config.yaml
n_layer: 14
d_model: 160
n_head: 5
n_kv_head: 5
head_dim: 32
d_mlp: 448
vocab_size: 2048
activation: "swiglu"
norm: "rmsnorm"
norm_place: "pre"
norm_eps: 1e-06
positions: "rope"
rope_base: 17700.0
rope_fraction: 0.75
qk_norm: false
attn_scale: 0.177
bias: "none"
tie_embeddings: false
parallel_block: false
init: "uniform"
init_std_qkv: 0.0353
init_std_o: 0.0
init_std_up: 0.0353
init_std_down: 0.0
optimizer: "adam_variant"
lr: 0.00125
beta1: 0.9
beta2: 0.98
weight_decay: 0.04
lr_head: 0.00384
grad_clip: 1.0
warmup_steps: 423
schedule: "wsd"
decay_fraction: 0.661
decay_shape: "pow"
final_lr_fraction: 0.05
batch_tokens: 8192
seq_len: 512
doc_mask: false
train_tokens: 121500000
steps: 14832
dataset: "wikipedia_en"
MLP neurons of a small language model. Each row is named by its layer, matrix (gate and up: input weights) and neuron, and shows model dimensions 0-127. Each number is 128 + 32 x the weight over its row's rms, rounded and kept within 0 to 255. Numbers have three digits each. A neuron's up and down rows have the sign that makes its largest values positive.
After each neuron's rows, "fires on" lists the tokens most often at its 100 highest values on Wikipedia text that the model never trained on.

L9.gate76:177144135188114125138128076164180147112129093137176154087156078155124115093105080150147099154092095108129106151116136104113099140121073072153162161099146140110153133142202048203160099093081127091111099129119102081069181117121120155080107144152109108136060103139129090098064177121105102154100129127129147104162111119110120169163139135086137106125143072146097126166172131150123103068140
L9.up76:178154127112076163131141206121145116161167086138058074118131150134178080191132133098164108124109093108231126117175116098145189107136137085110083133158141108115162147105131147127124182092061115135168164137058103124121121079083115175127148124125113138094155115178137158109175099151109112134107123167102090173136121078097080145071094162132103118126093076108040131140124109114152133120053
fires on: "li", "ri", "ju", "tri", "gi"

L6.gate185:164131162097095088153079138131192136163091083148111135113098158109132074212192130065121154169145095107128090153139103107099172116080144045121158120162084116187193182133111127156171211127147131152129148167098108147114156110161105194168124149148068111153107117120152143128101138184155126135149104139130129090190090131130126131175124138175098124137090114095094169114143164180108170148070
L6.up185:163138100108086159134078141171159079135132125147122138154120119088100117170085126119078150152065118094184110048110135135067138089110078104109165128168140139118156145147158100099159205115090089159182094129115154159120107073164098133157157152187097114137121125158148175130093137143076107146103124201108124197130124113084092099121144116138124110125099145186115065077113093139126119138094
fires on: "ri", "ar", "b", "re", "li"

L8.gate145:183135113099147126088039067102134136119134034190169113145089154156186147119153126115146131117140125161100144106155152109080088116091174092159168163096154118136114145155115153117112111106105122096129103093111147053162243127144171140109128061077150107183108136086120135194124171088117116168165146108140136118143125186157131125149123141089124175145132161161146144151094132112109092113106
L8.up145:160148180123095109155152074092180140142143092184189133153104121139170131126104135100136123116113120167134127099155183173126097104140167165110121126125136149110100121083116166124085084108066149141106093125130161096129235132121196147116148094056155097190108176098090128144122138109105166158191149111174111125141155182173126102163134122100128205137106157170110152086118163177112132156132
fires on: ",", " as", "ed", " up"

L6.gate210:129107107154121142145101104098075121163075094159164123117091111138123117208212127078130156162141138135162142194135145141105112134137101133136125145134103122163129204105147171135148147122107114090120086136136117173140160097143088116102122085127095155147095089137173037073133182133132087091163119127133015179172077119147116184132098112161110126151129145146172183131163180148189190082116
L6.up210:131180141159119139101088131040129135141125148122125111132142075150184064152163065153098142123145114129126122130110136147173134099135181122139147077104117131156142154102106125138051107188121122118094120142128151121124147169050116213112131115088167097133139036085075114153174163132110158156123200099170092095129042141179129159170126145139109127131145129124119168080125157144138176088123
fires on: "et", "re", "go", "n", "al", "e"

L9.gate241:165137090108106166134180109162134167129114054199123133161090135116110095193158081076084087096120107125071181144108130119096090127113130109165147120102140138162086117111147141127124085159114047197102081120068136143113167121100178142167098082132116168112114117137108130062109104138104120106177111104157099111088114133159114140131103130164200109130161159141126110151084136116107153049183
L9.up241:122165143093134157127096120101074141154090135148125100086153085113133082107150084145119176116187093207029083178160178111121173126145117156153141116115151101161102067118119111120078098161105137103058148145180080142130149134112109073095128125131168121141163113144142106123156208144168124147048163145131111107160086144103116168142109193099113131142163177114101173099139105101207173105115
fires on: "re", "t", "e", "ne", "ru", "ro"

L3.gate69:163165119063149113100129106149111143076126152172159114182110143111161136122147101128141181159087119073112155103196123160107166125173151084117125095140106133129105155093090125115109113136128141123082120047152123111121219150147139117147134131074129126181092167093118181113121137125043128088131057102197129190181150159127090151167133184084131136149110148107147131174128090080136069153133
L3.up69:166106136117128162146149122089151125141093133137104085104100148151143123135117097115178116097129173138097150097094170146133183084109119107138084145209169143100164174142122178168145103108103120166155146093147116127144141103185108176106083076133123105136123151141137089118058114162156084130139108128170169108133142060133166124121159097171162143127112038084101157174158091137089147101091
fires on: ",", " 2006", " 2021", " 2025", " 2018", " 2005"

L4.gate220:125172133138110098171122085157118168151114114161163095145113204133148137131117190108135156152087126113093178108110125157127071107121132106120193151087078133115124140115159132088106092182070126147168146145131127146148154100145112108130139115166090114103102124126134115178172169096129060153097065113150102163124190162155030177108103171156109157134119204147159148118142114105045081142153
L4.up220:111130170169137101120115102110108184063144130049161133131091222119071136103172138149100122169071095142102147139143087193114119120154113106145124167112110140118098132147108120131109111139131098169127134144121110135147132127134069110161100151128149140115093152146119108151146149093084089138066124202110121153105157189134068154114115188169149139123152183094158130137149106109022139081134
fires on: "ian", "an", "A", " post", "on", "ana"

L5.gate142:088137146154120162142147111162122128102096105138164137091109137119122151156148180108169089170120131122084186118116221115108144130104106143125147118142119124127109187138176056140149091107146079124155110109123111130183117050144139108180116122189078094091068141123106157140115135109106091165137085068096124125167158099098100161148184117133160145089140134133146132185117188114106135111163
L5.up142:089104065099130143149146125124156121142167093130114152129143135196092094173135126156100113099072068090104123053134137099157133074172063147153138125144082118138172158160140126109164125187102111126120191125178092187164110135137105137135199210157114154174156103174167168166149095129125114154088131101113108176115109155091153100131071131211119127116086121140102161127109087152146161193107
fires on: "g", "s", "ka", "ra", "ga", "j"

L5.gate176:118117118067165159105159147095181174130125090130145129101170133172143107062166058070103138094169067128091086146096153156123132107119176181148133160126120129160165117137089094162106066154103176133037090152137118100149143136087167135116079099123090106144144130144123033113148084136155148085161099115133117091139132150133098149208152112113149193140174082104080173101162146171163144095137
L5.up176:110150149130157099159073140146187124130170141130162159108151086174167185124181098125081117120152101151122073124133166074130138132174157100189179106170176053170159100183120081210178125089208099118116153113101107102102138116095130100202098157124127168102095145110108134119138110129106145131124170117068131062164146076121143101103173111131157131156137143113144095100133142105120100100135
fires on: "w", "s", " |", "W", "tt"

L5.gate75:077109112147157069071067125074060142122140121166140134132125089127133094115131147164117191177111135085139069160162118042127115123149095133145147065115130145149081163070116091160104110121137143092068094147103098121137122161108144134124128128109119081152125127126127112131148190146142109101166166110180117107112117157122177215145080118117080120160158128147175218081103166120116087124180
L5.up75:101152136136145100122071146124117099123104131164156141150114125081121057054119130170110166123165129139121078193152135090112092097087155109110152126094158134127081176114124106115129138085188100056096126115078130081107124150118149147103112110070135116169108110082115122136126146116170129096127173114183167145090075192160136186152075082060115154131124154114179194126137211068143108141172
fires on: "s", "t", "er", "ers"

L3.gate274:143154108107151140143124102147064137079139158095130152120099133111174116089132097091166082110156088137055161174160104138121086146157159144166066123090134079116185120113105097072171196144127088081154089110091152076162157202133144149130107162145160035095087112035162134151166117122143134106122061154100111139108093095152097112100067119134176154120069113094142137086127094067129077105149
L3.up274:142149143100155140141128113162085135102161111093122173132109108106145145100119115113165092118147129117106168186138116122116101153131168146185046091087133111115171102093143103108149170198152109110135098134080188123154146207147143135112084151190136107063090133038177098158135091151162124123101092126065136155105073086151106066079118148168167180121100141101146129100105071082148131087162
fires on: "ity", "ization", "ting"

L8.gate395:177150141112099124111164105125191106072079109122160116100124142156128103141162118151114173110151129077102092119124146129089156119132231114129101211097047095148193104110152137141129114155072181087086156097139087114173146049168135090153110099134093084147098160072108134169118130100161098086136124158202176112150140142154061104114097164088093152160108124095123119125107132151109120174110
L8.up395:140135094108141139209170169145166125149112115179138105136110148156108127170142166054093096158135080128165091175144123130054173149133145102170151077145173140102115156118112083151119102128092111179109144133147103138119135143141085181097179111117128175112082111148150119180104089168163160083173120132214150137119120131181116091109130108169165123134162094133115128205141086107150101100138
fires on: ",", " |"

L4.gate33:166131116100115136102135076191164109124099120163160105121104150199168108141189115101088116138129098127166097107148105128055140098104149106092165202148088153108188114152111097130123114128148119149096162077199083121139156087183123184126137102071132168182054160109156141135138080150184130099145106153169147107105095171173061073137143126085128122145163151082156108121149149131126088119154
L4.up33:178120158127139143122154112185169078147106127158152069116120116201185120152153106131074123124126125119183069130189111131086138116097131130102147191200106197080183094116132130133133081138121126102103179092191076129148161085174114150161099120065159153166084149122122138105108096142189160080175112156209166112089067117158081090135130121127130160147170146076137149123129168154105085113172
fires on: ",", " November", " October"

L3.gate381:174141113096137088140133093117176076140123083196183084160108124185151114154148110052158198110134114148135124098174132137110160108120103075101150169108104136114143142094127109097140124143130143120093093054129095111113170096164175154137114125095131140244067124131078137149144104083111110123161123121179135103131153229147084154209079135116125139162150102173190148123127170095091105143138
L3.up381:159134167099139130148140140112192137120131092111150138132116123181132160170107147104162113150146097128136048090126155107073203150134135096142119143136105157109188089176122161130211117093154115125106147050184080142141135082129131092115128128129120123152101145181152087077105120105121140107151131162082150106154169096081152073122178101133208109131164097049106098165140135140093218110072
fires on: ","

L6.gate179:140117136131076123107124112116105152089134087164144117137174150109131070155173134126158137135148167143121097116088086148188128110134144147068149135117112136124124170020109081145148127132184050172104177128120118185126102129085081111128126178181075134188127117218142150149128112163085151178133114135164018160134151138091097140135105123127137114149083165114118147116136152128084155108113
L6.up179:136153172173108125127115070180040114076221141092110175135152101048128120126177147116140111119108188093141182097137124112152113129115133071098126150142169089109127112060080067163157131149092124128129158084108108096135114158138132115123108165149091142074097116126176159113113123169153101137156064087168145165101153113101103152094125078139078105124076123154103116204128156103121119170149
fires on: "hi", "ong", "g", "i", "ang", "o"

L5.gate308:079159126108159149144156133124215126132103135127188169119112111152146144118114070076107114070102108143088105157090187092155153121184159149151113129162131142133138155105124117184094105122157106176131083136169151116170087061154151098158145130148121154148109161176181119086076133144111165186100100146087048145156139080100080105102149135148160129137104150101095097092128133138159143193140
L5.up308:123110138142155158149180230120136145128105153142159067123104063170104104143188135219161137128153142192132101155102124125153163078120100109151140057115087100174119134137054138162108113164157118147062189141174136171148170147118085193129141174140080129090112135095090159148135120173157151158099142137096124137158149118159167146138104140137111146126143083134126178144133101168181140114139
fires on: "s", "l", "g", "r", "v", "k"

L4.gate279:170105138137120150126077168130157134117088129127163165114136123177143141138181143101096091145194082128124123105084140077166126135052156119170102180131141125158105136145117082134129120121108111156182144101114141123165141109097134131147154091122119132081110160131121131157100133137157092108121043087152094123200110129038112148091061132048131117052152130121066088115149162148147125163119
L4.up279:169111112104105151119102185160163123114106115070102176178112111141086116128118086128099087140158110109166111073105120055129115101065109115154080179158147137161098113138143144118099144100078086163210128111094156143088119077137089141141114132154174137066166166105129118118105161167163160080125090121097116094137073098027141108081084129076079126085191119140087138153106145128150161113097
fires on: "l", "li", "17", "18", "tri", "cul"

L9.gate245:125093102086140122193147118136160118130130098147161109119134079140161138101162136118156118153163073055067153175085166140114148147138106154158178120098097115141135168120062122099148120139136089095089154110163130079164178136157154118115149142103138096127152123134086156167139084154141074188190184165087112163112122115158138140193138120072155144154120099127145089069159103078211091098131
L9.up245:184124157142072154157114129095105164149118147181138140177116122087153099102140154129160083171170070119092146186152150121131114168109100177066147120117104124103144133123164136126214142156120110057175142121110218152155145126106080136141105133106174159119114072092114160136107073137184114140153141198088120160103118058134176131115111114094125186092097125102096086177150152078162101084142
fires on: "ing", "ting", "ring", " was"

L5.gate407:053126123127080113149135123157122133132156081132150067122111090119092151110160084149125085199216168129108136147103118147132155163147193129174198110126172108139135163135130094190131107165188112141091139144091131102106091117088136158134134107115127056183089115127130074140092109146089128165148130122141115120185177156084147105142153106144153079124151121071134194113134219173147116114194
L5.up407:085160116152096131183108134128167087123119144106130157128117129136110111097127097120139132146109141121143086120137132086126117134208132099148162125174214066145173104200088050141165094079099111149163126113071113125106118145152135092221108155121126122146153102157180103121096146141096144089121103100079155087122160034130064077098160116148108108141094085097124121163164162121155128124100
fires on: "w", "W", "s", "F", "T", "^"

L8.gate141:105116095143173125181092114123061153117106109189154115155104176114139131154185166109109119133128120151163152120108087111079056115096167130136167097127068138221129160171166156186104119147143095144063144148104109130141155091119190144105080103073125105178136139155116135143162180094124069100119166086140116144135077121157140178147091132174166161190122113093109102103111134126102062050132
L8.up141:144110159069156122152166113149136147098116128084104139128132178066069091154168147123147121131139127082091118105178069114080093128120129163101157194124146132075082137178143153074177161124174113120092165149135063127200125063105106097149141115106084153120143106119145095137124118120097100101079160137140078081100134110069031138086112146144101067090145167154091117108215115141073124120083
fires on: "A", " A", " an", "R", "ea", "an"

L11.gate429:121190125142186121111098151090080127099133075167153108071158113093127056151107151073073144144084131193131200160116199142131106125092121136132092117118083122187121125107126123159127158156113136142094133112120114135139155117138150217142131064153145076101134143107166107152140151119176154144161118087134130152105130141065154137108108108141101180195071120084144149148151148143098157082117
L11.up429:128093085132078133150119092153148152140112155170114161122112113140075090097108033092100113177180123101125054160133096056092116109076213133104183118137177132126085164177130134125115063127164107115100117162111130153119150136051144140133151162112122136136162166076152093097128120111160156109135163156097118094115168217146119147096123117104104086103142201112097198103115090108146081166134
fires on: "s", " be", " been"